Weights of a small transformer language model.
Size: width 576, MLP 1536 GeGLU, 44.6M parameters.
Architecture: rotary positions, no biases in attention or MLP, tied embeddings, normalized queries and keys, capped logits.
Training: a variant of Adam for these matrices, 735M tokens, 5604 steps.
MLP neurons of a small language model. Each row is named by its layer, matrix (down: output weights) and neuron, and shows model dimensions 304-399. Each number is 128 + 24 x the weight over its row's rms, rounded and kept within 0 to 255. Numbers have three digits each. A neuron's up and down rows have the sign that makes its largest values positive.
Before each neuron's rows, "fires before" lists the tokens most often just after its 100 highest values on Wikipedia text that the model never trained on. A number after a token or word is its count.

fires before: "\n" 29, " |" 20, "," 6, " /" 4
L7.down1218:151155132172117133084145109106108138117134104100120138161121166117109136213124072105105092074132141159135181150097139113142109145094104113087122103149114149136145111128076096162139143144171127115130171168081146153141102116091150120092120159119137188151132140145130152154140142129135110118

fires before: " |" 27, "″" 18, ";" 7, "%" 7, "\n" 5, "," 4
L7.down481:129162174117136151096124109149139106092160130107140127128134116122142130120154114093128080117099099182162119160111109127094096170166103139135153105151141147138121132145049110172111116068139144114135116111105118141132164126074126132132109144101141149106119140132138099096136141148093107140

fires before: " |" 84, "." 6
L7.down867:122168140153126108138143121134108172117127107128058150103124159120165108153106113136138134123163139117109126105165116124116128135155181158120145111164127149136140163127087122131119130142102108101157158132115158132110144108133106137108137154128101130083114147077125109146109089142110093102

fires before: " " 52, "\n" 41
L7.down830:142147090106131077155125133183145139167173145107163124133161117092193142143096139102109131127122139142136111170115120132172091119106148108155152122120134136124133141148146132128156107172115124205120099090146144095134132109119109110152138148164129143135117186151147152091126159134076162169

fires before: " " 73
L7.down1223:151107138163110124129134141121093155115108135079127155134145131123136128142107129113134162161151098106096090115076134154137118105109144109134141134110139139155116139119122112171123095147119156157136143094158098130176114100119119147170113130159118166133155085113182154131108160107136116142

fires before: "4" 57, "3" 34, "5" 4
L7.down322:174150139150152091133168123150138152163113142159132120146102153111119155144119143166098097150093083135107088128053135088147136153140156140117119093111139112117122138144145117128120106119156136098162122108157171114158113151094146128152066152096088140106127126098115139140094110132071129120

fires before: " |" 36, " is" 19, "\n" 10, " was" 5, " as" 5, " and" 4
L7.down1132:159103111134142154121111105158148143112110162072172124126146107131140154105119133162179131101100133103128059139110085099127128125124154106162130143119085139149089161109074123122090122137145160119103107100125088126141133147164172107117141146132134174142140134139097117093122136131153144111

fires before: "4" 22, "5" 21, "1" 15, "0" 13, "3" 12, "2" 10
L7.down1277:136166132119138086133148139143110146104108131108108128152071103098100116109134148139117113116118131133172102107101123166141146117156118126102086129162133153097127153162120128152174134127093098083109132126087159112123143146134105144128122127138123113173141113119120170151096103113142130142

fires before: "." 33, "," 27, " and" 6
L6.down445:135131119109137166113116118138106138094100153130127107118124149080114124113123118116156090115115116175106143094120097113131143153058117129106132148139104102127133140131127110123113087107125160099132133122129142144134151143102131111143124123086171142151158130130128127109114073165091146120

fires before: "7" 20, "6" 14, "8" 9, "9" 7, "5" 6, "o" 5
L7.down1308:056107099149154161138140137112114136123128109102120112102109113155140124125128180141140130085133136114070133125119140119083132097136128138157116139138103113102130121130144120091105080130133107097125109142113105132157179140145097129155180144097122150151101166104103144077113087131147166159

fires before: "1" 17, "0" 11, "-" 10, "2" 8, "3" 7, " a" 7
L6.down132:109132121127108082151157088127184154081084122169105138118169124142099138111135156150118092150107145115133124100124117147143082140158102110148120123082086117100154129146167117148142114125121109146178119108135113150150124124151085134104101124088106171095156115149107117117140160120121108132

fires before: " |" 32, "." 21, ")" 9, "):" 6, "th" 5, "0" 5
L6.down443:122118146143114104149169131132132142109145087147082144128154159132170143128147141131175108110127102136099106142147141088139126105111151111116122144075181117131104116102084079154144120106147141124093117140127137171117176089133077108143124118119127141092120100113072125149132119207112152124

fires before: " " 89, "0" 4
L7.down1200:127103113133107123122115136138114109142156122154092131178158126095117122157144112137194127149165167098093077131093138178132118128136143159156133135104132137124107186089128123097091097099134177138155136111125100112151121157136138138075080133118100149147130133112149157120123120150154141154

fires before: "0" 28, "1" 25, "2" 16, "3" 13, "5" 8, "4" 7
L7.down437:155157118136148142115128142133104108122130118086151122061148108154103120113164141146167147126120125158098146132126132126149151139136128129111096109159166112119129190140099070173115130136113148141116113137124175137129166159118101099146114114148137123093131159141145147135111119141132100117

fires before: "1" 17, "2" 13, "3" 13, "7" 10, "9" 9
L6.down5:150078118109107136134148145115129178158087153160097081139122131119171168151119149125113151119114129097121133112131145118140109094133129142141159122101100135066122143158107112136124114178109148142096163147106133117157148145144125132121120151190155115122086125119107187124123159122113157115

fires before: "0" 81, "2" 13
L7.down861:125119107099108110108120109104134104145119159124164143151131111134117162136062138136184139159125114150162108150143102156124091107139156159128108140143104150133130150147124151131134140125112135119143171099098147136138134137160157119073139149121102159160103111111149120073106125127106170128

fires before: "1" 23, "8" 13, "9" 12, "5" 10, "." 6
L6.down1476:085145113129139127136139105111140125157146175101174137139128166137153174170175117090186097118146131105121126100144126139110121147119158134135092109163102169136102144156145118094122118146145088163145104130154114125134102132150171145103155153142161115141165123164138106142116124120127145145

fires before: "1" 38, "2" 33, " |" 9, "3" 6
L7.down147:117160141106178153154076088107162173086124170098143121174104134081168087185116110121115126146139139130132116147172141133158150116115114127118157098136184127118132121111124149123136140135089131143137122102123129128160145096104111109129123124143124155103112125122136124149128159143118130158

fires before: "–" 47, ")" 15, " –" 5, "-" 5
L7.down313:136135116115116127156084146129152133120137096121091137118135134101114153085112137169130082151103130108186155132151146099176135151132114145100111166150163111118149103165126151139139135134155152138117126075137103126070091103150169150098153114151143170106103141104126142141071106125100131123

fires before: " " 68, "2" 13
L3.down1247:126126139109123153125159154136158150101105095098139118129126152162118131121135144124099115116144110131134158133177146092124138163106195113089128099098081118109152139143112165098116112121135158112127123146107087082124128174115165117139120126142132147135165143167130105119160144109112163124

fires before: " that" 14, " the" 12, " it" 9, " a" 5, " to" 5, " his" 5
L7.down906:103118096153117122091127126121131166154129129143099129146189115117099173169149146106146103125115133126118114100142116180089117102132130148181075129121099122108106137140122139075155159136117147152140120148123138146096149187097163127105116112116138126101086135132108141104126071112098116111

fires before: "1" 15, "2" 12, "0" 11, "5" 11, "4" 8, "3" 7
L3.down880:098140123128124100097099176102124156155082159088113117108099110138111143105145129098106118139118100148144161117119108175113141118095096110132105108145111111179118133095156124171110126135102128137118102136103150130149103120115105131121141130156107086132129131126134176172123111150114142117

fires before: "," 56
L6.down1451:091162150119162125073129128086168118121123102166126096071120124160070128089141141131145147140145158146142142106101149103121128173148097153119133116126137120109110121142109110142150108110135131123143136129134092088159092125116140113108106140126159125099133124148110101095120118132101122087

fires before: "1" 47, "2" 31, "3" 8, "4" 6, "5" 4
L6.down868:131125118169117105159144091132125125174127130141085131127106129135143126191123091123113128115087149106092078152145116165118130147131152100118170110106118114137150111194092115144110150105113132126071113137121139111148109087131095143158144097123116118126141080108113132147114135105101092150

fires before: "–" 54, " season" 8, " |" 6
L7.down967:122175077105146107141146134145135136153121173122160149113159086111079154117142157125106149081148128152111150085161154136141111174147127120145136145154156084115129152097135151137128119102129144110135182106149091145124122100147145099157116121145137160065108128156110121149163111131144112109

fires before: "9" 63, " be" 4
L6.down591:168092171127117130154076143131136126157106152093136133157132141103127160103177156127153121156100199102049141112124154129131158119138112155155131129097052122151075143135126093114125107138160136137088156101112169107100128088118118130131121166135105130133174141134131115106148113160144107130

fires before: "1" 26, "2" 22, "3" 10, "0" 5, "9" 5, "4" 5
L6.down221:185140083109118117153073112096126117126136154105084149144068127110141137146110110119130112149142153112097102149148121141115149105117156116117157163138129140114089147116135113059163168134143078145101159181140126139155157106131134110138134088117113106123110091136141116134141150132109145127

fires before: "," 36, "." 19, "\n" 13, " and" 7, " |" 6
L6.down1425:117111135128167115117138105163130104154137180061152109090125120119113162122124111100138124132137103128067162137170120136166116091177073138118124147100161100167104097139138136115126105138151108144070083130069117117115132154143151128113122147116096138116169155188101122108120145110126118125

fires before: "0" 32, " the" 14, "1" 7, " be" 6, " which" 4, " |" 4
L7.down879:111170174087088126098099129141136107128128127140123147093103116160074151095099142157112089140100127088149156127151163134156129125127087162122110172144140159144107124173112126154120153128138164173176112094113149147150120147159084157166108111178069129133132118128152139129112098145180155161

fires before: "6" 32, "7" 20, "4" 14, "5" 9, "ch" 8, "8" 8
L7.down974:145098092126116111156105096116159143149113111130146087123071126122112116102156160130122125106111114155058101157131143101130164114111126111126130140103181113137125154096151131087128146114163141105133121114185114094128103092135179150155049128142144123147109087149155096164139110107123151121

fires before: " " 43, "0" 5, "iang" 5, "ers" 4
L6.down139:152126132130113132144098136141130128141116195134164133139099124141171126157107135099114105165120113103130119102100134095153209130137121192159123109122127147128125152130112119131142143128105110109132113159166143144145161131155090159130171100080175147108119179126127114137135143132130105142

fires before: " " 80, "\n" 11
L3.down878:141086113125139122138130130125112161150136110121112141143167121125146085119083131097138140118149120119084114155131149141135134126117158126084107076118129149113114149162167097167119128136150101135133145114093136132122151153134152158158120139108159128122143085119113134130136101129126122176

fires before: "3" 47, "2" 18, "4" 15, "1" 7
L7.down1118:150129147139124098109109129144153156137129122106122089144148129080175127115120152148129130137127134149146154147085072113130143132161130127114150114128138116106131117156129102118103131164108156119155152122134148140141135125158174117139120164137105122141123152086091140146082123125096136117

fires before: "0" 25, " |" 16, ":" 13, ";" 11, "–" 8, "6" 5
L3.down694:146138139123139150092085159122095166125124148115087136121144141091116131111122138109132138070118116124124153128116115112112154142116087116140125182159097151128114092124114156122126116139145146121097149137113107086136067117136144147161078156158060094104195122100126125102132090134181142085

fires before: ")" 29, "–" 10, ")," 8, "," 6, " –" 6
L6.down125:135168080143127105176117142117114123135138126133121093097113121128070160127154107108149083120089142159155135133124147106157139117147114109097158120110144152107114127137183088110152100172137111125099119094151098152128123134145164120145125138140128162088145143105123087124070117089149144088

fires before: "-" 67, "\n" 20, "2" 4
L6.down166:121116146130115131123129101080195120158140152142108133108141107108106122255127125156087138108139088124130156150101138104143159114132103100135118128101113116134116135105144162114096107143076133079090137151098072096142115124149115103138117160137177126124134130124120120195163123109168124168

fires before: "s" 14, "0" 12, "5" 11, "2" 10, "1" 6, "3" 6
L6.down1362:103127136129140094111152142103144088152110103100122152121106147145100143112152078106162136145126150145148126128121150130054176101141149145129110128131139128114149095102135118118144143141122100165157133125126136146099133136115164121106093092096111156158127127170145151118110149125149136144

fires before: " " 60, "1" 4
L3.down770:142056074119114124109114115130099126142084110138150128119155182072114130135154146082162150169106098124121113136105054148129124108133177134092110131097149137108119164163144080116126093110126125141123077096130113105129096124136164120156154121125101108181134105134130172127104123144103100156

fires before: "9" 21, "8" 17, " the" 7, "3" 7, "4" 5, "0" 4
L3.down924:141125116124114150110097148146155106128115139137110122150165172131107155053108115127120173157097165142112122063118142132124148136156134131174156141107112177112129195124136092152130150116156132142125120114121140104107142139146118157174110145130060122098137131093139134098123116163171155102

fires before: "0" 34, "," 13, "3" 7, "8" 6, ":" 5, "." 4
L3.down712:137100171114134087095095167112129128158156124146088161131116121150126157140126144148099069070158152128144160068114139064111097120151077128119137145083119130153139139084145138125126100125095127113130145083130110158155123107101143139119155098146117115125121149109146138129129130123113146152

fires before: "1" 19, "2" 17, "6" 10, "3" 9, "," 8, "8" 7
L6.down1032:153157133137135155138154148153116147120183126187138138098080134128148116126137125107164121096138136119104107126086112150134090156145136106102122108098123122139112110145143106092130110127145107153126140124113121100134133131112152098132095084125111076143116168120092125169098188113097151096

fires before: "2" 94, "0" 6
L7.down588:127119145116076111100160111149173091131125128122130137157127125147104142110094142138074113140117109098138111100123115157144120102140121163141097168122093138166129178128144189138093107109184135096162134111139124157129122076168128139144130122105111183113164125108109103116145111142131133116

fires before: "\n" 74, "0" 4
L3.down1146:156115130136150128154135129163170100120110121087137170147128171131134141126086096160129108090156116143095110148110096090143128102104096137127100114128156136125082093143135146109120168139159124142130104160175116129132140159117112124155153116168167140110134100123156117129100116076136100135

fires before: "0" 35, "3" 7, ":" 7, "1" 7, " |" 6, "4" 5
L7.down1109:116158168150138151142098135132140140132094116108151123130115154144148083097135100166165128127100127118139133123146105153135125151157120147100128131136153094141117122086154142146131113168131115121117156138099100154137123125098175135119132064101137125170136097129161134078093178166098127127

fires before: "1" 46, "9" 10, "7" 8, "8" 6, "6" 5
L7.down918:107134123120140161130089145117151135154152139114130121127147121168109138163129152169138102142115135147099076095134110103112138101115182142102100169147127121065153075123098091126131134206141151066092121181110069120174126123147102116155139156151128120112110139118139139124116099118126147149

fires before: " |" 25, "," 14, "." 10, " and" 9, " (" 8, "\n" 8
L3.down693:163108134168153108137125126129141107150107150144147126156150144172145102144173130136143164123095121117104138130149111142141142129133175122126115168155102091149118140086124149125139148092159148150097119097099137136126172092148129099143148152155111097152116099153138135138083105121127111128

fires before: "6" 23, "5" 18, "7" 15, "3" 5, "4" 5, "0" 4
L7.down1316:145131152119134144151127134094123104148069158119125148124129141099119145180119116128106153121100107144122128163135107115132099168163159131110148132143117112095083134134157155145150114111119161154118142109148159124102114131118165101148149108150101145117141147150139120157153132077171105098

fires before: " " 56, "-" 4, " of" 4
L6.down878:117110153140093164139111136110110107127131161124145159102159075107126163158069117125110144155167092121150124109097100159118143128145084094117086124119162143122122116104110161149151160129115130161104095127150148090132103113138142175169157130129109101116115065116119106137157150135127182146

fires before: " |" 45, "0" 21, "1" 16, "2" 5, "4" 4, "3" 4
L6.down596:113102166138114130125131118109174080131053109155133081107141160145127163207191117114140120139086134094093088098141113103124113108107181145142150096155114128155119104153112144135138153116144126081047131130127124146119122106114110110130176124094140115127135136181130139141118120098065132140

fires before: " |" 30, ":" 19, "s" 6
L7.down1424:153164130117139105134151127114133067152138162113130143114132116136063143094197083151099122129129129100110166082123120126161097114145128149125125137156128122136112100164133139159109168141099118115113166148151156139162150113125105140119173112134161133075129144149113110072157137106094093146

fires before: "0" 57, "." 12, ")" 6
L3.down548:138083183102140104075091139103147112122169145104145145145128131123117157146136144138146120130136151118125106135123135124127142173116112086140146139123134156117168145125148162155141089104157097125084128130112148146114110143130126124157130131147100115093141155177138121166149107124116141155

fires before: "." 44, "0" 12, " |" 6, " " 5
L7.down882:149158117140134129114095152145142110116134124167083098080123102151122127100163140110136132085127118165128121142150107119094105153139136140107074132158109113120111094116123098129157118095148107187130162148128127105169117109110148135142110079142094125118172071114102119099157105143156113140

fires before: "1" 33, "2" 28, "0" 22, "ill" 4
L6.down1470:121112133173115131152137121133152134164111084105123143147123099151136182131122119103131100165091102110124116128166110154152120133109112157132085110138144144123149121093119111167150131126135120094132090086108100169155161130118139170143089132102156131114119085133091137102131143163115108157

fires before: "==" 24, "-" 18, "===" 16, "|" 8, "The" 4
L3.down1380:115134115174145149111155129159178097124174116120114134107108137134130091147083133142155129162111090134120119150100110173087121129132126147096131136120163150159169094147166065100123136121077136135142128149132142133140106135097143150106096116108148138122136120121116134153164112150167138196

fires before: "9" 28, "0" 19, " " 14, "8" 13, "," 4
L3.down671:113156149136085153103110096094138179149130147165101161163116151135121142106118117103105145120157125131160135095119130082127086131155113172154108153103088148134119121103110154122143094111112052133143159128167138153094155107115132153174087101097075119138135122098112129130096122139145108146

fires before: " |" 26, "0" 11, "5" 7, "4" 6, "3" 6
L3.down776:144139040158170133129101135134102131135122109101154107097140136112125114140129112150141084114147134123113115115110130113125105179167134140100170092152157102140126103149109137100133099156122147137109130117111107147129121138153133101177126118110077137129140174118126133156142136124154138142

fires before: "9" 42, "0" 9, "1" 6, "3" 6, "6" 5
L3.down481:114163103096067137093100108107154142125147141131116108160123152141125117112141126147147194122124086179170126090134099170101138128132113088113191136158117161135152114112140114141116151119162105164157138118116140100134162143129118130133143121139065105118160161098144127108145093132118164108

fires before: "\n" 68, " |" 24
L7.down1151:105111107095131118123139128153163121124120155133128142085133132112149128122139108147143148140143130137067111140119132097185110102122132120103123142124074123141094108104143152108139107123126116144127059086111169131139114140153124106101138124139102152136129110133111124117092096104140144107

fires before: "–" 66, ":" 16, " |" 5
L7.down619:098158169173137173077194147107144098130160089121102181164111101118162120097145138164075152109145148139133155147174103128125147093138116110138157173131105102145117154149155145138133136140132122097109167104153146089151127106130166147121122092098158123144073110103128136133118146131175103118

fires before: "9" 35, "8" 25, "7" 6
L7.down547:101120123138155130151101130138142108067125100103122157166130107117117122143132119154161108120128139131098102129101145123131137132162123129151114133138116151126171121145143150142132139130126102113130135133085135158158110127182138093119106122113104127151166091082095100143103125147176107135

fires before: "9" 29, "0" 27, "1" 17, "." 10, "8" 7
L6.down241:088144104093138090137111139142120165050145101130113148133138165147111134108177140144144086127122141106098107159126121127116123107151157093149101168163133131110130146126087119152117143116089128130091128149094136125127118143169113133135133127099101117150143139078093128086149116146104151145

fires before: "\n" 34, " " 21, " Goals" 5, " S" 4, " Apps" 4
L3.down50:129118104098095092082164143153102145097155064095121145080144110121141126127140117097139124128146086137136099159132143131141137130112108164090132056101146145140143100131141073150169122148155151131127145128140151135097125104112127142111145171135171153123162144093141152104125121159119154172

fires before: " |" 33, "." 16, ":" 9, ")" 4, " (" 4, " Film" 4
L6.down152:133134100117138052162155147108122103154140145087157179117134133150140143067141122175145130135117145078133171167145136115156119114138169134125149130128182113101131169124129130102173121156109110140122153143150099122107112120156128131186135166135110139109133145118068124124123161124126134173

fires before: "4" 16, "5" 15, "8" 14, "6" 14, "7" 10, "3" 9
L6.down606:170111155090130135108126131155118133132121128134151129147141144111137138175158147143120074069110119078099162089155108106152129124152133121111065107143136144086125169118151132112150115132104112125115082158099092179157140095139139146143085116137138119182110129144174114122085151107085128158

fires before: " |" 57, " " 9, "\n" 5, "," 4
L6.down135:153148099140121137110137117191149133133158138092136132131114124124175120110161158132145097111093155142140115102156126113106079134126152126179143121127148104128139095114091116097076103106120104166141124158127110151123188094141155148144102115103131151126134112090144101153133183081169151160

fires before: " " 48, "2" 10, "1" 5, " the" 4
L3.down1140:112125141169124175158138127120142128118149163106155170151138163139155096150129118127092120132094138144148115142151151123142159159139114128077145105130162149136114127111129117066117070126126157112075136139147096102156121102111142161119098118187161116156142156090150137102159111123091155134

fires before: " |" 18, " of" 12, " to" 10, "–" 10, " for" 7, " –" 5
L7.down152:078155097144180134139158135114124108097132137154127155119112127144129122107105147167103140138160137092184120109150099173124117127138110149116145110139108167122136142139088146147111131122150142092121105128174106089132104134127159125135134139175119117090136152146092187124086106139126135165

fires before: "9" 50, "0" 10, "8" 10
L3.down330:137149095130137131114116153107183161119120130143114115126110111084155119114093142135117130129101078166090141105077136121121115155172104129149124127139109137118146158149141139125107141093119128132107168113160154107108072174123134164145111102139129145092092173109150129162106159067141148095

fires before: "1" 33, "2" 26, "0" 10, "3" 5, "5" 5
L6.down1060:152142112100147113138136146119131133083151103145125119142168168139098117120154137135143144152152110102129133103129118109122120127110152144144106134153142116117099117107152185090139100119110119172102107166207162142107117120123115157093159108142158121164142135094124145140098109082114134175

fires before: "0" 52, "1" 17, "2" 4
L7.down247:125115160120124109167132126110132113124132160110083159120108154127128186086124117131103113084106086146100098132140133168114108125165087136108129140146095113161147137120109087136116147099185125124076118126137113135100131106135139130099148113166115104157111114159120146105122149146095092125

fires before: "9" 14, "6" 13, "1" 12, "8" 9, "4" 9, "7" 7
L7.down171:162131098071185129146134127154173150136142110126124121116148157115139111136104199171106157104145124143127119100106153080178110142166114096161123134118127112136104134131159118072157123134130109128090119171115112122102145145129157152170103104100101063127098128140112141115107148117157139107

fires before: " |" 78, ";" 9, "." 4
L6.down693:138156152149151142123122121129151091119145137127137182117125100134132083146145139135110140112183138124115182127110102120160130109139165118132140130128140110127126168108117130143129103130113138132141122094134157155143116150174093144123150104123117111088109120110133067079103112127121104162

fires before: "\n" 36, " |" 19, " =" 5, " is" 5, " and" 4
L3.down1241:123125118082129106136113146127170145109117137124141144161155135129081120126140103121199132101123156128149116172121118151118157092109133119118149107124105100144089140119122123116120132089151090140128110088131117114131162103142109128119134153146111142107151108096122151094124141131123117105

fires before: "," 20, "." 15, " and" 8, " |" 8, "°" 7, ")" 4
L6.down684:108118137116153123127158146127124116134135123177131165079104124099099105103166168096145102108109109122119172087128117105118123122107138152105125084109121122173103149177112101137132106097088156091128132169120121130117146144150103102142146143129095156158130121140130119126099125122125103148

fires before: " |" 54, " " 7, "," 6, " is" 4, "\n" 4, ";" 4
L6.down140:120108116119115112125122149191129149108102150127156150114147118092120125104158108125159106150105119110164084148147108137155168094134116157144135144156095129083141126121101140124146135142157116125116143144107089170104113118146147127097136135138135103110135135081134120159133122119108141155

fires before: "-" 28, "\n" 18, "|" 9, "==" 8, "The" 6
L6.down1380:087141115149079150075137102091192158118149146138108157138127158175097073175087098118103112119159075179138130141123143131096152127119143107140126102152098116094121126152137131110138099142111116147150124138135109129119125139112145115122128187134144129110140130133119117167124099170113113112

fires before: "0" 59, "1" 22, "2" 7
L7.down1224:124093151098086150160106145153134140107080138121131121134114131181107125156101121139147109080096113108118119121109121109132148146125114139138098152088122131109090127145123134112118111113121150092172122137112153117145182118141109122141118076169127139119125135108160143136148160096114111147

fires before: "0" 99
L7.down1384:104127142135112126113113156172178119115154137155143083127125130139127143092152142135123133190149123096119096107114151145158143093154149095182128164156095130117093129115135110105130143122137104116129112109112143164155144135140110154139114126135142168119135102137156111121157167146114118183

fires before: " the" 32, " he" 8, " \"" 5, " a" 4, " it" 4
L3.down1155:135156122111097104084136124094109108140146127150126151130160133096120105119170112127144144148116113117110102103116125158099148133166162181115094072186161138077128134110170100145164132095137120172132158118155120171122134147136152164138103108091129115135128132141098087140136158141118119147

fires before: "1" 38, " " 23, "2" 17
L3.down888:104146144128134200141142182072129141133148102133121110142104139156168127143148156111098143095119132141158139123090124094159144154151154144093085136105150137089172136149135151186132118140135171115115137191109109107132147121155142119134103144174166128127143077158137152121131156091150119139

fires before: "0" 41, "1" 28, "," 13, " Label" 4
L7.down655:171124143131079133151113136143179117169196119104118162147123152156162169158167104100104099136125186116156133137127097103123164147129164103146126096139070146106155160142059084117120075120115125130140054154129129154099146123139125167109103150143138105103139132157126110123126131141101125199

fires before: "." 24, "," 17, " and" 9, ");" 7, "\n" 6, "|" 4
L6.down1027:141081121178134121100136095103130119138135133123143160142105121132148095139134105093143115144106107097091170141111088094135105116111116131147096101113141140121142105172113128120111085164172148113109109091118147103157104115121119121132155130119102132103103154148141135075145133123142127109

fires before: " " 28, " of" 14, " $" 5, " over" 4, ":" 4
L6.down235:139159110135130133091110115157138155130127119092124112148137114164143072100147125131100123130102122098162125082126162137093162137195104132113148105112141133123083083130118175096134140137114110128105150126127132150111087152103115132127146117177121145116186106093160153183184124137082161114

fires before: "," 27, "." 19, " |" 13, " and" 9, "\n" 5
L6.down1251:136109154153180098107097123129141129138133121112121125140072139174156118145173155165139110135152143103122157161105112139105108102122053168171120121115119141113140114117130151114150143100117074112125138158099119101160115183131144126133106167144114159114144136183152127129124153128154128097

fires before: "\n" 43, " " 19, " —" 6, " Hard" 5
L3.down257:174084128127113126094139105091108124095146100171138177107111113134136116116156105108120170106091097135109124111147108136128139159075137133108104152142143148096099121087153107146159110109143150105132117117129117174137140121111142160138110138129167125117145107129140142147145111148113143145

fires before: " " 55, " the" 8, " December" 5, " May" 4
L3.down321:168122141149112171151112166152148127116161109112108158090131147133122133153157149132148143144152128091124111143099127103116134104102101121110125106095129138054181155172122150148117156115119164142139114124103105134160084158130152159161105133150104114139096100111152121136110134098152151131

fires before: " |" 56, "." 7, " /" 6
L3.down680:109120124121097143142117161127119100128127152136106163179126155121151097102139123105133118138114136148110171148151155139118126106140090121132076196112072105146116159151130145183125135157160110153112150083156091113145148113138121116137094142132125140171094098111152122115109132133137093111

fires before: "9" 38, "8" 17, "7" 6, "1" 6, " " 5, "4" 4
L3.down993:178157120112094161128143109135196159111141128118103173123158151168177174106106148135127115103164112163137183132080114091150150125165102153122114152149125153113130117126139097121084097134107167107110140134145139125131101114179103134129130137138135160110134130133158140154123168130142137127

fires before: " " 72
L6.down633:156149117083088081180152109139118140145132101130112129119099070154145135166144139137104159111144115131144151130139123143085132133123108137072113112130118136118100150133152127126099133133120141158118123156132173130110065149145159129153128103111097133105162052147142137115145140098097136100

fires before: "0" 24, "," 24, "." 11, "5" 8, "2" 5
L7.down529:129107180115124192161123144154137143141132137166108135166093110108112148140088119136092147108169131136123139065077139115131137108119130153153150131120149121180165121094135091115115102096156102141100127126141138121106132147171144089134127144084111109161141119122135191138073173152115146167

fires before: " |" 65, "\n" 22, " and" 4, " as" 4
L6.down827:121140082133144104101116134143134072134105157117143090147104109126125126140120122151099111106143129112140144159102143117177101084117139141120123142108093119157122109120068157109157099149103127175105098162111119154162116120169148149110119169122152121133143104125157070128152158081120154132

fires before: " |" 53, "," 5, "." 4
L6.down1326:110138123135167118131109112126157116101179111134163116113113147153096118144154156085107150110133113083160119101139119117104125128185097139125118120142125139138135110145123171115115134111121191131114130105125132149135168158126150140115120164105174174131140126127121060129091115111113145146

fires before: "," 56, " |" 8, " " 4, " the" 4
L6.down1495:106127133110125143116116149090124121097119161112108088110139110091106117104126136162123122156126122145176150149118176076112087115089107171152151112114125075106161102128090123113128155140119150138131124127140126074122138133130116170144140143138137107126114136131107128120169131123148159133

fires before: "3" 17, "0" 14, "6" 10, "4" 10, "8" 9, "5" 8
L7.down1182:158142118142126123165097138112135097135133126176143134132104107132110128159099106099124131108143140124104138115132115189139130124147151133107121128120105117133150124095147129119107142153164120131096151164089150121122108132171147144135147096126139133159132155103125158119103134112118130140

fires before: "." 60, " the" 16
L7.down518:104131128142143123124131111122112164140145140107120139142126103140149088129127091093122107131125125089132136148159137139138128117159145134135096159110101126120088144127126114133139160107101154131128125070159109143104116147106178133105118130125063141144132097143110102081100115164116124164

fires before: "1" 19, "2" 15, "3" 10, "4" 10, "7" 8, "5" 8
L3.down8:127151108096108101118145166146148140134089119164154084092138156122082123142108098093122119112114153138122077117119133123138195089163127088141137121153133155173142137149145125128144117118089136116144153108164133121145118111135124100116161079134082116182124088146132148134099114109131109127

fires before: " |" 27, " –" 14, "′" 9, ";" 8, ":" 6
L6.down1016:106062114104175097087114146155162107121143102080162135112107127121140114142103167124201104135113115100155139157143114170138108118146108149140130108092128113156100126126090099166168146129101105089101113116140121129156120077129110144118158131147137126117141160130112130113127115100119142145